Part of a small language model's weights: width 768, biases.
MLP neurons of a small language model. Each row is named by its layer, matrix (up: input weights) and neuron, and shows model dimensions 592-719. Each number is 500 + 40 x the weight over its row's rms, rounded and kept within 0 to 999. Numbers have three digits each.
A block is one neuron, or neurons of one layer that tend to fire together. After each block is what it responds to, as a language model described it from the Wikipedia text at the highest values.

L2.up1152:568452513431466506488485510567433525399567529478508510524482517502482469528503545430506494511475473534532468441500489495514522472533491482484539478471495481524512469494454501521558525487524515437438423516479579495458497506564517451524506478456516456574571530484551511483449548495544499514469527568423514488478534445535507502440528479480469554471449520402508450537550507423440494524505
L2.up2727:475469445540523516405535439511418491539564526539443479559491511486553543441512477482434458554481516412554556445514546501429581469549473569502481540471472588493548435483505459447547489431551466478575372522504468545473426479495513492430522571437511455533448476484521559491453519546537481489511475518494502478486489534505518533517503526506551461515551522466445490438523516417471435469526
Indefinite article openers. Fires on determiners opening a noun phrase, mostly a, an, A, also one, two, each, that, often just after a quote mark, period or comma ("a sophisticated…", "A course compass").

L4.up498:516519547436483538471452560525550470520511517470510528521452465514470516484520589523468488520499436455482469525464492430464458557472517485450506535469489477487553521548519477468464525431517570457466515512541497506616516469490542479531431562544544570482501503431545452523489474518515496473520514510529594461525456478540538571569469493556526542526479522491545476461559546438469515481547
L4.up721:533457472455517525510541534521483499547480501508518497499561468563500548516476538495551496551478498534455532518466448467567408500504485477491546502496468447541494540479539475509489571461494490408400502527519490536565475539449530492501491506516523489491414583402526509464479496511495565449443439471531512505524498457496514515506511520454472460517510528514525504512500501499532537509510
L4.up1610:530458519499479494489546472488548513512538526514479571510591522520595519475497492511534549485523588590544472437526543447526549547507516500517536495516533456532370554389446532514466533512533472461579475470483465524475510514547569497533531505532494484507481533486483497509461468519548515496498529514513435517490511480485514522501483527433488529487547550442495484537550512440455468464500
L4.up1907:495451513554576503591532543565443569523520450501496515469520547589520617404521482520540521542520495487430506499528473554490535479523519531485514515487418503546463548503522541464521534448482467490543478474528487442423582509534517519479492535507508447474469448485454532493499484422512482504480483464440481542484511475412528501495513471459537460543564499550502477458517461460544476436472
L4.up1948:501554554480444480481451532450488467526456461487451529481458545485502448565489514505556478466521453478479501519554535544492505479475442448515504492460449561559424506473444535485409533436520577525542526523533463536434447437468458513524454471541494498555514581438516464565531507559499520484574490565491452497530510524477522458563490517486484521490500537511541476470568413532451503480532
L4.up1974:502441518558519471463560488543525473478469494515495543558450517587523481494508542546448487528426465550477512518444554470496446482478552451469558420515514439453478571553544449503507482485570487517472543475513463513584476482589539460440526381492513516489511454495447494500479512543441382502495431468475523480408461539495472548537501496489383481474503501453515571518477421442544531484496
L4.up2661:505473428557513492507542464473451553453502477459544506527491503451479522468495559533559483474412502453515504487626525465477503502401536428524505430491479498511433542500489490481417560522499556462516552524530495443477465499472476541544508583527508541514477510499492515502482553474480521499420493466515473529500517480460535491528445457482525495455522526500496543472521544478529433567547
L4.up2689:436436398531507516469502500468453443507460499574486499480419549564486544574484480552523494484533480491579377497499532483451515540482562478552611508501494550561500530429574478474495578542544478495471517494465541555437494577469462511476500502505448531525464514440500496530518542477512451466498418480473463532550564458517563501511527468612498439519523521494535526462475529512562533483467
Table cell separators. Pipe separators closing a short mid-row table cell, usually a number or code (F |, 0 |, 142 |); occasionally semicolons in number lists.

L4.up1:511515484543526457536489471489561487515489506569565495504491537514529471493470514518521474601422497468495504398493486478565457543514498514546590456479541444503441530467481494512498536542521502425538536469532509542465516540516548572528472517577537484558489531534514492476498550501467461514521574396479472507525492470450560517449514539426468550474475517544428514533528484526398507551588
L4.up397:595486493542511513513409569540488495550486480390525487549546559503557524462460465473483504517510460525554530433488476456502489465474527535473448513539566524489567538479538496507537553503493504488474484497501454542538530482457563473575411514501467553484547548529545462461511566510472440555480492518546510498418488478543469496458571566534464492436461514571557527495410510483516433520383
L4.up501:509517529490528500524492468523512480456543517504486419525561568506548468479528518486490524581478490522511595466492534528553498495457544402518548457522471448518507527535486416487445469483519520502473502567465490505491506485449525495473483525456474541392482551432511534485548467497482462508501437429390461524463554554546521481514447534492542423444528469593583493507538453457467524533502
L4.up504:589489518387511522432463464452445452533440416458481490552479501542473524477559450507530544434511517470518504532443443494439619532493547507477579505480543543508469478502520520546465499517563433436507518479465474515502487466454582479441479520435478489538549530456502495497504547535501522493580524525559504432473505525530512461558596524479407520528531453524525541497485484468490585516471
L4.up596:456506519509563446450454483519459376477471484451451541492434501502473491551500459479477557537484556497462518444465516481451472518525474449462546534456566569545470489578532530456537467489529500494437502487472539501491543488509543476518465500485465436506487505521530591513447490562502487484492542534486459492579483516525559426570572539504500479496517574514523435444483504589532470508556
L4.up1005:412553466495531456465469532538496465522538478535475561493433410582447586559449602500486502498419476547526434520496536511495451478443476542473481537500577473448513503558510500434543504514526576534496524567493531542480454540455537442473503565526540464426494559528505523454490524521452471527569592501399483456455489505417460510493527498510505573456529509490451540512544489555563511460475
L4.up1940:492442440506489472392525582471562459421477487575509479454550482483513533528530553488432507531485551484442486501512505524536560478489518557487447510509590452480512570523525527546513518526498496492561508515480454491479468427487493487471523519561497522519497480494488509530513620449535521462499537527483563476457489422400543528508508519448510496502543543482505529472523486505501494509530
L4.up2240:539455549566527546507494525502550508509511495551516495568435489431526427590512515482488519529477467453480541475504479555519482527515533528481596444516491482465544421495479448505537431557468481547484408537531505440402449541543532522508555508489487532547480421512426517462483567496520491484516583487463530535536505480426450483496540568494498500445534503474556475506510480513489533501498
Phrase-opening prepositions. Prepositions such as in, at, by, over that begin a new phrase, often after a comma or opening parenthesis, e.g. "(in Portuguese", ", at an early age", "national by descent".

L3.up600:432530486572514522424535517499539460495536558490560449533462480507465497485496521549518437452557384511555467438599453530512511481585546557537483509485485496483517525485464475508517495501526425507492520545561375506471509365478553448516488585440519518453479511417466558472490473538467535464512464578503505510410460503517574552558496499513446486498524474498524515452481515533482504529499
L3.up720:572467520535555378498494485525539502530489583466462589560569428567475492436547534542516547500472473489566531461600451507556473500556569524453475504501436525479534498501465463511464490484522488461536520559491458473501558592435493506462484567507522465459520516462451512466453549545493457484511414535468517516511536526515572539446451544456482512507489497558583517450425530479552535474469
L3.up778:425452542534493556485505601544486465463400510507519537565568482468443492471515537512497531371492518466486523499540503476455533563504621512482522485454494482524450517448474492471490528531506473467512526535491379468486528502577533494508510550492546497495446485452457521483513418602543473521558470532441479518481509470511531560468533457497421518470450538539527460458496484536556549565498
L3.up2969:494480433539566482404501501454452426473510492525528478561442562501465490519475522520473508435499421499530564463529494540486466469544530478455468476417550518518459466488526466445518474403531482526443521433533515492537510480503488516556584556499463476479581484481492504504448491521519586462552513500513471541446541545514509525468446485540450519536498484452501483524469529416519507528485
Coordinators between paired modifiers. Mostly and, or, or a comma right after a first adjective that shares a head with a second, as in national and local, small, one-story, Hispanic or Latino.

L3.up596:479491524508491515514500417444475562497501487448535575466435508471561514463417554514466453454547443429471485487483478486526547504454462532470502541414476525499481478468583529505507555466572475515553539431451511510456513458475497531443515436640494496548500442466424479474512559493433415522476559517534553447424457492525522489534439444481565471533470513515480498438430458491477493529551
L3.up1642:497534484408448566514529483542401476556511568557560496519465480505478493556357532431571414502522504532542468469506498531511549564535516536506514483475568466555542509423489530443529564444497463515511535525542445442453528417461499519493491491476561586462486601501494442510414514539458480510547547553465437523479488533493535528475478514531465484540495561483469514563442519516503473400555
L3.up1730:502484505489476436499534479459401502524432432491561482481562510518509557480499480504414523440497511497486508466457426521462500527520447510505486499507525555473428538506504453530484463536505483439517515427534493509515516529480443554584541493469464506470497481584542491536467569529482550552515442533527471524448553596519486504467468505558472450503470504584489560562468474430540511480535
L3.up2832:541490473481462535496494487374481486451427525445555545520464510509543546461520542496539553488517512492586510492536449456522470476497494510466492511465452557561497534537465524492556475551425456535443543518580495491499502458490522513613512485531459529499483512528543550482503542446524453472418502541427499460485520534520491451454457442522519529550557459457490495498528513520429480570437
Country and nation names. Names of countries, nationalities and "World" as in World War, especially States in United States and U.S., e.g. Canada, Croatia, British.

L2.up259:514577473527581462528550537524466440447491494539469565539436536461498477461559521479519492463541453458501553497558515504511413464510458495478515543541530491555500487489543520537541488512545446468532460410468465520484383587428462505442452465481490512528470490475473484518501508492480491546496480534467472412494475535512510501538493496505477450464501491582479510527524512530511534499509
L2.up2881:493515558526445425498543446485522507587536506468559527536461492449483509541523511539493555471465449529528496495468482513510423546541497559447516515565565516476528476545488517468529511523554425466523521519534456541524505504515514518522428531500475526471483446519464457422441487500518533495454490502477475412464441445453492468542459481494511583452511513563552512500497562461490511500490
In/of after clauses. The preposition in (also In, of) opening a trailing time or place phrase after a clause or sentence, e.g. "in 1957", "In October"; also In- word starts.

L4.up8:491467450508453539499473520544471582467461475536508537559433443558583500461391497422470488570543526538493545524443454431440474439547470508527492533534577457517516473519579493487588521518533489482411528574464479549478534520481583553535480521467445519552527480470524487526548522514479433472529490561517453467512565445452435569513568543462492489564469454510529430456555504434468503446399
L4.up199:455426475514550536527527519492496439468469507503450496538464533522457512448553500485458490504456503498559533445542509493497498547460566516542456579480530522427457576533509411450498442504547451535489493553491478492455480507534414588476506486433490444560524448502469429499463419492573456515475469499419459508540536450503541523526509486514442569515480525506479466519493551502541494528501
L4.up415:528484530518470543492549489449460601446528491500497513498593600504509497503488497441469431550461481496437534497520510534561477500527453483489507405490471477442519561515477516517484520436443431430468474536488456523519541426474446445553488544399491494536513464521529447451519522529517508518535563493466485488497568484544431517559468522493439461527468478589511519527514528493425502530543
L4.up961:519473545542529541469566538484478484501526471529563481560432479554513497441469498497429495513490441490514594417557547538558498505483562517471542518518523562421477551511463478453538559493488424499430540537517516453488526491490542491472503451473476534510477546488543524514470522539509573504538558564499498534459521478526496496528432436487467465533554478463439480568526561486496515526475
L4.up1456:592443417542498573496457508489527511511474507472460496487446497460475519455487569505502478489493510602518542495549514459522573473535545465496513510457498471582510505471494503457536521504487563484514462540515524494484546525498470529501428451503500429532491511447490459479412521527415479537460566560508447435527518478533461576507577496544460518461474519487550419521471486412550467483509
L4.up1722:532448445485456523501461384534494559489567570479515478524466448442492516526469551537505476484526454590460511548531487525528536434478578541522472463492522570553446454582476496477529420493508448498524523497421457443509497500438493447507467408441525467554543556532592508551497493510468481526512549446471513534499493489529490498557527505517509497521419535462510501507519556480543463517471
L4.up1742:475519469553501491469529526476512475496547492466482407514448472460559475630486489518463468552554503482495510497553454490511548473442524454481530574544489475424547503529503480443492525539502526493510528525516534453503492595495492514528437462528503520535477550532490473540515517495496483550470539521469506530526520486552474480485489507516387473491487479523515504550514561445543371547493
L4.up2547:437464489501517425464547545471498430480507547493589562542497496516490522485545525532462468459434431464516446487532477519505512561512566524511431458505491508512524571448516457448500447481493484460532504476541438525433487448497479479484428474547571380524544492558485452479501566536524478505492517519482502496532528614456528514502502461474462541518496482523426476494530518577571514463542
Mid-phrase modifier continuation. Tokens inside a noun phrase before its head noun: coordinators joining adjectives (local and national, fresh, powerful), word-initial pieces like a, quantifiers (over, six to).

L4.up88:474518590526523457462522467474530467512483531443545518533450518509557489534476460501560534444466533473465518461487475484501407451470530492443489440495506487536521440534529506534493533502466507561490446514510461481483536461550490405573464385508495529474549529581582464445508418515533482463468562520488566497462524511463458512505533499550544509494471481498473507535494476491511485528611
L4.up456:519507534464538541467539527466446489511454489465551493596495467463495574492537412554521465464485503502436467491527586541538500492606458534515442459461429485481475460516432433509529518531456566533555547485503497496541512493478459564502435473505474541537517496481515482500492555482472488430476523461409541498579548453444607489569434491462483490475539483453573566578548543511511510467539
L4.up490:565447484514489475397519503512527461523459410444576479517524404538591448481526521541543502558467510538482509391518573505535468503523468512503458536480569485495481467451509504424498591565499419558475492496542505489467407495487548475511476502526442451511517469508485559551473486426498526507556511466520384500548509490514569529492448474498550513531487463429488460544462515497445466530494
L4.up1738:498507492489536511495479485464497458592538489542506469500515541554525516509520418515493514532496515452463500513534506524470452520545431580503552496534486536423465519599583444482524457451474502549485543418426545523501427516491478495491454531499423562498478531539462513519474557483526496474487467438519436518498508561544472529476497553488473565531531513586445481457461485542582488516555
L4.up1854:559505496490479518514530525483499501534480545538522530574552458487501468420461485484542447437415476502449582482474548486556509500544518500459508507419527575599495496524544539487535510501457553493535546509493564446449484494429484530511415450431508459541500507542488574508590494580539409466458450487524525503492511547491509526512434510477467477472562487558474507462572482504423523564476
L4.up2203:448514495511503569526520449475556478517476477436495546535566515478429544475447455492464526484481497453515559466557605471537533551524470494445466510438506533466526434476468503571488467475466498528461492482498460509514500528443483510580506487531498547458464479528421478466502476458484439578499453418520472523462500539558441501464494503492518555465553470523581490495546499543491533478475
L4.up2228:452524537493468457430484477507551501504520524473448577470498425559505523455475485479466463451506498515523508490542558492552470519458482452501535464497528536531522526441546525459486527462527492568533536451437469506534554483488456572488495533452531483470501527516455462468502519492571456495548551536528524451585467448438576574499479495532466593471476501537567501435552522540458476498474
L4.up2400:439506559501479443539514422497460578481473382497499518495471509464560473569510476497500487498585461470485495533591525576511524467495505485469465551508455518505485457455492465461620509511490516538532577510483538598550504507434529541482492510497547511504418505512460452523568530517500397424595481502467439455471501547510479474491458487524538535438511519493481486469498539461502521575519
Abstract noun completions. Final pieces of abstract nouns, often suffixes, naming a quality or topic, frequently in section headings or before "of", e.g. -ity, -acy, career.

L2.up596:538505490534490525467519506492515591535422514466445499521496468550460477501456422536490490546495425484478562516480556546541497531526586480501466494521470472555491411481504518561431483459478471478520479519523448503471455456562468480472578437473445451543526441552436490454507567433446444531562480480466447487548523506466455529571475453501485619493498595488481600528507515540470491506465
L2.up1263:561573476521512517509529490448523555557524521493475470472475539570520515412520447546483473459518536575484447516496569465528528513483526569491525516517564472454591538426479506483449502448513492500456479515552515546452552511528525586538491496466538520518469529429450508467463513509441478542503537500481509500497476568514536517557435451577440525507484463481517535506555515431519520525512
Noun completions after possessives. Final pieces of nouns, often plural suffixes, right after a possessive or article, as in his winnings, their views, her performance, table headers like Notes.

L2.up2531:501536473483504526486520510519507437504501482490501563517522504491503549475478522506524514562492489493506452494550566491490517455525525496452489461456483573498518510508500543502539529560457518562502604493529493455493503468538537507511551464504528467502451531536492568535462523461495456560455520466514514494534497484499541497501507498492515464383430482491499484504488547515504488438523
L2.up2666:438522472473564512537521524516459513466455510492552499433464530536554531485492540494620459452549531534559553556475523593537529507509541522434507474480482482505508579466493542495527484503498500476496509476465494472517528383502572440499480426494536449459502465495466493540516527448406455494490545528508475471495480531449518500497474509512479591494519526469546518526392558552538524519513
Nationality and place-name words. Nationality adjectives and country or place names, often their final word piece, such as Azerbaij-ani, Ukr-ainian, Polish, Czech Republic.

L3.up467:591543467485506482469494516488502565460497526546477516503457475474550459468430496560481491505422513461503508537580486417508504470572408593480597511497500545461468495553609469529511490409553481511451552472627502563495491524503533535494456509539555470487508463460476517553583477540456400585518479488415516515468604518530497539504497486565575479404515533522467452473512452542507519527517
L3.up1456:528433485460524548499500481487492514464440465501492579515474539502448476440476526483396523457441540469526507441527463484439470478505478461478512545530510560474629499543505503528505518471467494447507476459583496512448543493439533507486484396479498413474519498447504538566566502608520438497503512544545506589436540436502521526502438519528496454516498492483506532526527493553482499460440
L3.up1665:517483489454586482489465506472469536491433456523476422476528478490524570456563537469533512495466511466546511461547507494426440489474458477470545550523504467470555575452454485482570457500496457502510524445503463528514541485499573534497512529480517417500570505489461531424522554544529455527489559556516495468444534565483492527537503502476517443537515458526446426503435490516416532538523
L3.up2565:423460546523468461523569453478493440486538601514453490542430427518509454481512542511359529573513478495602563410473496566424463423532428491484504427469539532515519509486538508493546528534531465460581437489526506604502500568497416528549482503462515538458432473559492520539439466535517515507565493463471551501552516540581526618473489506501424514510515504498511508494476471440515541459428
Verb endings before objects. The final piece of a verb or its particle, right before its object or complement, e.g. committ-ing atrocities, apply for, result from.

L3.up887:501430543507529498509486461576511499459515520487539521513534492494526517506473514564462539448521526559513462447515490469457408456530528503518538529465437479451501523517504483537482501420581524463465506519530486454551565515448459492474479492500564573517516591466581497521458517524507530535545551524517476558532517528477533505475471503518499482553469550589495476491423464499502523528484
L3.up1059:472454480481487596548470489483444442450555547506558418457546497492520496524488500518520522463497539504449526487506448533516470491483542431455427515436498513507512512489464473546488537541524561425457473527482508501517475522576485447442512484529490507457429424489511520546539607448500484410621554549469514512537456436470480469494524458505521491552445508509522528533421493478472458485494
L3.up1912:518565451474494469562614549496535516468472476453510533500536569575513546505480523544496517479427546548609465438579438437491504513511491465416528521449514488504531587486531607471489471453555444529425409513543523550525517479513543454466518483481445537479540451541539482446495578530471530520548499458480574508403449522509560462497558563442482497498463481500555468512533455474551543473465
L3.up2029:558538498437516515448520442463581488437488503419614485556562520490527475441505499473548521400506467518555512495529492567503456559583554514555582518482527454475480490540541531473570496443496527520537503475520548498469537564572421451491488482493471500470441481501615478489521498556539478477491555485573555577501531516534507481446493523487486556522519514539493512548505500548429529530590
Table cell separators. Pipe or semicolon separators just after a number in sports and election statistics tables (e.g. "2 |", "4;"), plus occasional ranking words like "place".

L4.up209:433529486566470460530591522483500514513478471516429521635541412485463482541535501458501523583492556536547518510469521457531527441446520558530494454450503459574490483509482521474491517547497470495503600521465470476493473591480540518528511578472450466462545481479476514446501508525492476506464500450482440499494515520452544479451540468522417501517496562542502561569508504508481485446516
L4.up294:401538465472503542480479435498552446481508469469525550530518478486538550507474530528506521505443483439508442496500517438490497487594514469460453606506526528515445541443503459481501459521506522479562511532441463485462517490476546508625522494470478516554481470529432437525473562432478480524569539483566564539546527422590445532449508489504498533583508529494473499474472623478483430494457
L4.up662:526479497533515484480494534555512516564445461466462527478458443531472500439482462552521540468511500523472542511547517528488490463501478481552518475504529459467496437480565441542434461502508459564599485413518526528519579390467476505466534487475529464529524534543484474517508543444549521553502508511433507518473437528482542460498417468463498554484543516515473545498578539463500573494559
L4.up778:439561584507550492531483483514495518532548520536532441543508465469443522443483522497466493486515518544491473523510528438521532481529506482523466520496526537537505548448524522507439555483479390530488545502512519537586509514465496557544480526513562455508581468435486510558431479453538448568527505498557505496445404462523541497525533483536442488584505510507551556516576509512454544448541
L4.up1363:491520507517511468461491469468506504425541492491555522520473464587538551492525487489546529448485461400495496510511474499523528470449508496549461537512546515448532530508458511451527507558507553492569493432497470488513522572486460502560422450512523441476445468461502537501469505509490529509555420560481509490537481513494483504465553446502491476456510445476414443487475496486463493464474
L4.up2138:490522541543457424473417431441527491502487530454472538483395453495487527467554531449470454529518461569469459495525566582542482467524532452524492478487478434519475496432544524506503465477427467518416527511523539495545473449470528518541437443527445439518489485475501498505471505455549480516570523521509478496535445507515479454516479497512476464538485547515538601575496479437498550568493
L4.up2164:479501574527467474531537467412530564484521554478496481520422481495466588495526511549399540464490500471497536452523510487454432486558532487587532484477507480513450455453529447494471524557543459516487509488510473492530540471539560513531464529452484427482495474417477547466476502467562394525576577477488466508520477530467441521554436405463494461544502466497476479513518562408482498502503
L4.up2511:466514515506499542544555474444503529480459525536554496529431564548512525490440525452400532566436538459521472522480516452504521498444496540487494516443462479480485573476483533579512592492563529526472477519518521514475474535507615506529502504471513510498416418459520544522456497464495519465500484518554574467487460466564448558504479523546469538487582504524413484540523502496489534542477
Legal and official proceedings. Word endings and function words inside phrases about lawsuits, sentences, rulings and official bodies, e.g. further ruling, sued for, dec-ree, subpo-ena, Appoint-ments Committee.

L4.up1130:458489482469490543504449455508487505517440495481502548468579480459497477487493555468482590492534481533557530478475448558505470489527449493517448559462525390554430471496494536476495489546486538528471573551527506552408462514488509501540462462527401504517531481428482493517466553542495512549604500493496554447483495575488534509496521495511497503455490520441548522540528511534554575472569
L4.up1365:518506551589513523496490515454460496603516524502508569435565520561498559528468493495492474544556594495526529482468476497569439445566414477427506514540591439509470483500538537432454541524507410494471517483509477523593531521519466549557422514580531578560507519461449461505522558505451501501512457515550552478492486502421544472436542563560546462504476525538446441482476442506461499479508
L4.up1424:481501529560441514463482496494489523488518464520534518497555511453536527480512455515472524485461474473521495491468499539460493505545544512482448532421501588485494539479564500454541512465493521570484462479494400537520522499511502491528483578422501549480516512462536553557530535535471448528519484559516526526441526451452596484404439514535555521406507594523455479522492558397542543505437
L4.up1602:475440477565453497532494502501468469561581470456511504497522552466473485558426507555519477472491504528560522515453519483457518529436509466512556573519472522408489524436435492449502470524522510491488511437522499570537560510506501497496488461491481476472551492495409521526485458551530512524589542523483502509536552463463509480454584523475563418566499555478395542518520519490526515490484
L4.up1770:577543492460566470585479495475379480517551542553450535492498480469614569496479497447473526485566489515509489520494498491427520512544565517503489454522487542504442510446461480493437498494477462476507464459549517497571478468543504416468485567484502505506500395495391563507446567491444499522513508510526586500519546414473545449465506501489558540445468512493501581500508412586453534533416
L4.up1789:581543497424517497553505510531431538569510516536543525450474491419539494483454529499491467538494558497476464513500536454464541489449526451553499546500479480453511498422509504448446509511439535495523548500506517540507567495497509448487511535533528549458458526517446501486498493421472473540501432499471457497544525555441490516524489498479484443434453624457453478517453472531564569494542
L4.up2267:491507464540461490508481575437451510488499511446600487438487495499484538483498494541489538473531483478562515488553534518547502467460516464506530545419478466493505548463460462505519479403515456426515497511571563498473491553506493437494471539507526424494488454484551520504445550467482465438511443494476588465557534501518414551471490546575407429469449523477477548486526483569496509509495
L4.up3019:494518477503490474425569467486453480560463512513592508517483596418499434540515517567475514531465481475537506480523486446468530515416551538502478531467527508429530493509509570424506484508514483505569469412457534495501483494589530445497481538525520512433535452529537451503481544485432460466528497422493529479497531475481534545507538525502468537518476534440470490507536413460534508553568
Nationality and possessive modifiers. Nationality adjectives, their word-piece endings, and possessive 's after a country or organization name, often in military or political text, e.g. Croatian, Ukrainian, Somalia's.

L2.up186:495478495509502513515502520538488572440523518420493538473471481476509519518536492518563548455484520546560462491552480497496481531511519473491525556469502459471545521440426533469499513461474457484500522537559639506493467499415544492491461428517547530456486495502495468511563501395536508458574479428442496482558445446578446489476476536472482528478477467497417501424478502538456435488500
L2.up1222:529489519481552514528472513498511461497487495559543474516462480478536510476477438539553521528467506475500492469424428479448490530533467487549457457487517488525483533537480497503495553479481522528462475560492547461502556454546477558477485489511519505516468501429478520542526563596474516394526560465560570420550519447453537493439531443562515555483553609457463531511501504433545580539554
Stats table column separators. Pipe separators between cells in sports statistics tables, mostly right after a number mid-row, as in "0 |" or "A |" in hockey or football career stats.

L2.up295:499546504535494542486558439441490455496475536519537519497470457536469571555541480477432489517512499475562507524480559460481543508589521553445512567436527503479577485484544555558521542519452503536533571510483508503498509542489532458539490513484527479537493418526542456503526425573460434546570523470395535517529512496524492506511502475459498474444484503538526527494475506488487391559457
L2.up1857:490498456522515484511547521495513473556408554474488453524541463483490567477494511525522502570486521419501555491583460479509511406541506458541486436488548473482547529455606528525535555582445538435467557511542524523430542508467444509484474482493483541498521476531408473481540449459436543591567546478527477545569522450482486543464559493500521489470520539459567536608538428559480451471496
Word-completing suffix pieces. Final or middle pieces that complete a multi-token word, mostly verb or noun endings in news and history prose, e.g. evacu-ate, interrog-ate, national-ity, suppress-ed.

L2.up809:510410488514525578473497405466535496483529527492601532558557515491507506482436487513412483505488508481451465474483503425384511530486559398400500538463464503511551491543480476503485501477543511533575515546498540481518483458476485486475531493493471482571434499486513512521444493474555546467529530467437496472457465529506514432502504490486482541475480485504482543503504515527505570505455
L2.up1660:433562458443462535468510492490523502517471519490508466465522497550539481469488392500502469526545527498510559448528500480440552511481453557476501544498474472511462542559479503503463447524450520478511516511470486489531468436507479582478583478515509532496490527489447453487479542515470509484512528479534529496493515461529429587529494492551485470456486448494450434502389441512536535512555
Table cell separators. Mainly " |" pipes after numbers in wiki sport tables (after goal difference, before points), plus end pieces of names like -ers, -ar, -s.

L3.up590:421513493511513488488512525555515440531510481526505488472455504492510525482561451512508541492426460508479531493501523542414457564502491518492479556420493527557589523521485496438485434563503505452495493572522538476483414542550570474478484490446546451517501506569451545490457557463573543576541482491467436455505470492497469512506444555486454515509559442482555533435530517374436514542518
L3.up657:444539513592506511493460513480516494512472539512492522568486421550624517577494589550440465470525489448506528490524428486555459503409502472490427473544487554535481544507506469513462467541534463487513510536526506579512518493544490490524503499559589555514508491508448475463552478492517449546623504433501520475540472528546455434439488507454468514511573497459485524508471526550452470553509
L3.up914:524525501487526540537526488524507522449505528523501512548466444574530518544611484525449410435466532482476439439535447542454536512545463503512542501523497497566408529492500475560504455533501542522474501450500440541472477549532483579507497431469534499520508450529527516434561521491474502511494451484456476544515506491495505563532419522498497483516468463464477540458533586504547519567584
L3.up2354:416469468529534371483502508502483513439438469539501474447547471522536488522449514509522540535463542488513458495515421528600462537507554483465453450561432500529503503550572514521488528505508541452515494539512451581542455523515494535488449501542516493547525523487467450445477512455461496577465462478469499463520488496493484458522459482464520481549458539497474550550467521493547518487512
Decimal point in numbers. Decimal point after the integer part of numbers in tables, infoboxes and statistics, as in 83.1 km², 73.1%, $249.99; sometimes mid-word pieces.

L3.up747:465540440470508441476554456476498478544489518502478516489501529483524534487432550525503519579497465441480515497542558475512491424558563497474508551507553517510483552479514487426543514503542517578546572520498463500564467499532551451534535448519520538505476491452473410483475552502491481459479479456440403541562507477435503511471532537482537482490479550521459499496481516485529520509469
L3.up932:469542399472497482493534421514480444471400512519478576535480467571560520488515493491447479463487521456486501504523501430575504427451473454500534531519525534495532515547482483542550482469445420477503523507419452513537532381499539537511494505525495448520496542474535523475491476510634498513544528467501446597474482517475569467550502450519506537514512534502440554533488541517466489487495
L3.up1568:441524547483500494493576493563551560504422513476493534445580547557465460485531481641526517460510473552563537538481473475493534500542470526550475457539550511471532438519535497550562460469506533534511468469468524517423435424452465496529484519545525485543528517536494444528507516469535497494484497503491483528510459579506551464522421547519543508546543529463502527467485529499530481481496
L3.up2936:485540468483518534519515413424472572413516511519486573575533560431489516506478507502492471570522516486454485538495518606559485499492526496542535523476416546469488574476501532427582509586548523537533505520441413496481423478448523550441530526475503541503521446453504400488548519509447453519536496447508467466495493532536560555534452513465469464489474479513497530495520535485491473512516
Abstract head nouns. Abstract nouns of property or measure, often after "the" and before "of", such as size, height, ability, density, accuracy.

L4.up25:528420512524440550475499499441521486541493497519453528544484519424513505458513539455558490522442507469498504444561553525440517516494577495486460486523565538517410443462563479558541517516471473592431536553445494583486466525516492467531475501506591499569469468509548519517460468457463372505477560349570495548491534489560517423551536512444588518553455469462471521557521454497488530508530
L4.up33:500529596536579494458501519449534416558539565538459568492471419580464502412457471476407568509480418562557523438471486505500469463503456474435439499515458539506464484545529524490495512473512505492485497443498506483550494574504521458443553527525498554538483491536503546510540432424513492515548572536477487483477491469544562453483444486461571519478545492519517528552511539464489532571479
L4.up312:511494533486458643507495439415535416461531506544516570505568492418553527422574465456478490476502467493552464479620553524473550481500530475590454479448474425440506536460501486416590463544522565479480489428526424559526430603476526431449471520511517443421462499468548502476517485514505507419511500508472493574522503524523488511535526504503501515452487511567474535495459503468491503545523
L4.up377:541399502473515539517544441428438508447569534439459426467529509458555458491509537506518493498469479460504545529524578449411485514458511463467531452474446426509504523514546419486514482474520496541432501473506475482500523483565519525455582474475574465520485459524520506459487510414497541554500533480402545498474527499574458473570480474494562484533515521452499446472446508536464471476522
L4.up1038:504530500459537480531488566594571459496433437533479607487516390478469596503524422508571538482497458540482479413491537473468514496552541471462433412547406578447446456533481496428472498451451497499543490470507480574462482492563452460499518520516457492498514470576475538515463549447426517544520469501474478506521534456530484460524522574514487507522406503517570521527478526498565505490484
L4.up1824:520493526448441492528544523498496470470483487472526531472487514499439501491494457546546473479487456462523482584536470468511493489530513500487520491460481572498519548537561600511501491546558476499532530498457454434463505535537536465546489441464502477534474509532479486480491511580458490560532466462472546500513484503563494508490519565442502489490495495461571629522426507571538524481492
L4.up2567:566563551494541531662511547506510502481483542438481553465498525501560528472459424473504442471483486569457537460500563509519412491505482439446549429534494518479442450459412476555529494493432554503531420487510577562540549478532462424560549427525493483511549493528547531491479500478484532452543434487444557527446476466479451543464444482496506567469527478507468589542500499417582522517480
L4.up2909:516492490477526483497467513456510457510467570511425516522440540518566472516441557506522488471534538505462484466472484490519517580564496484529516553511448529492473505440482489505555497501466477498528451438509489499477419509528514489500523531401551445568559517464489470531497537483552506526515459475491565541515559494495458420461469552591492567485556504516463577501467485418531513474533
Table column separators. Pipe separators and digits deep inside numeric table rows, especially the pipe between goals-for and goals-against in league standings (e.g. 47 | 56).

L3.up358:468460499458565502428450520538474482473527502591468461465537546452442511504542527486509464534486556567459496500519481498463534503525481487455470484506546489432497431506537464487518485514568572461391493470543498427463429573439546518438455440529517483450500489554532496421438449592494467492457480464468509516547550520500549528507536541471502464434575493564543489549450483530486470524507
L3.up1001:466481512495521465455493544490499459478555517506517504495442427518468472497528541547521456499486531499502525508507508489533469502564448526471463463513483431543488484484526472451507461560543518435540447494437543529491465495475488499505477466451538536457496532419471522499476563431491532478482536541467461550503557545510470503505501478524387488471494459568454444512466486532546497533512
L3.up1403:505525490511539528528475490557474447557526505560525533532480531511529404533554536495486562538427458478506480514509510484538516489562422514509552536519531510537535444512416450480529531475506561561561499540481434525461489471492500485455471531539472477542506498521498492473462484485479437482481535468528460467539499533536527494488601458456451633475482470529486480480453515495505494538536
L3.up1886:534411515514470462494444466471465501503576488550496449474495480509559561465517536474516565590499502456477480476528511511464422522527432531437501532475517479514484539504478443485503516521500519575550446449433486535493485573423510493489466562447483506478527480529544495513426518518470443492534502475506550523419493462572425502461557554563432471523473511510480510482404470478481486468452
Preposition "in" after nouns. The preposition "in" (sometimes on, by, to) right after a noun or name, opening a place, date or field phrase, such as "in London", "in 1912", "in Hinduism".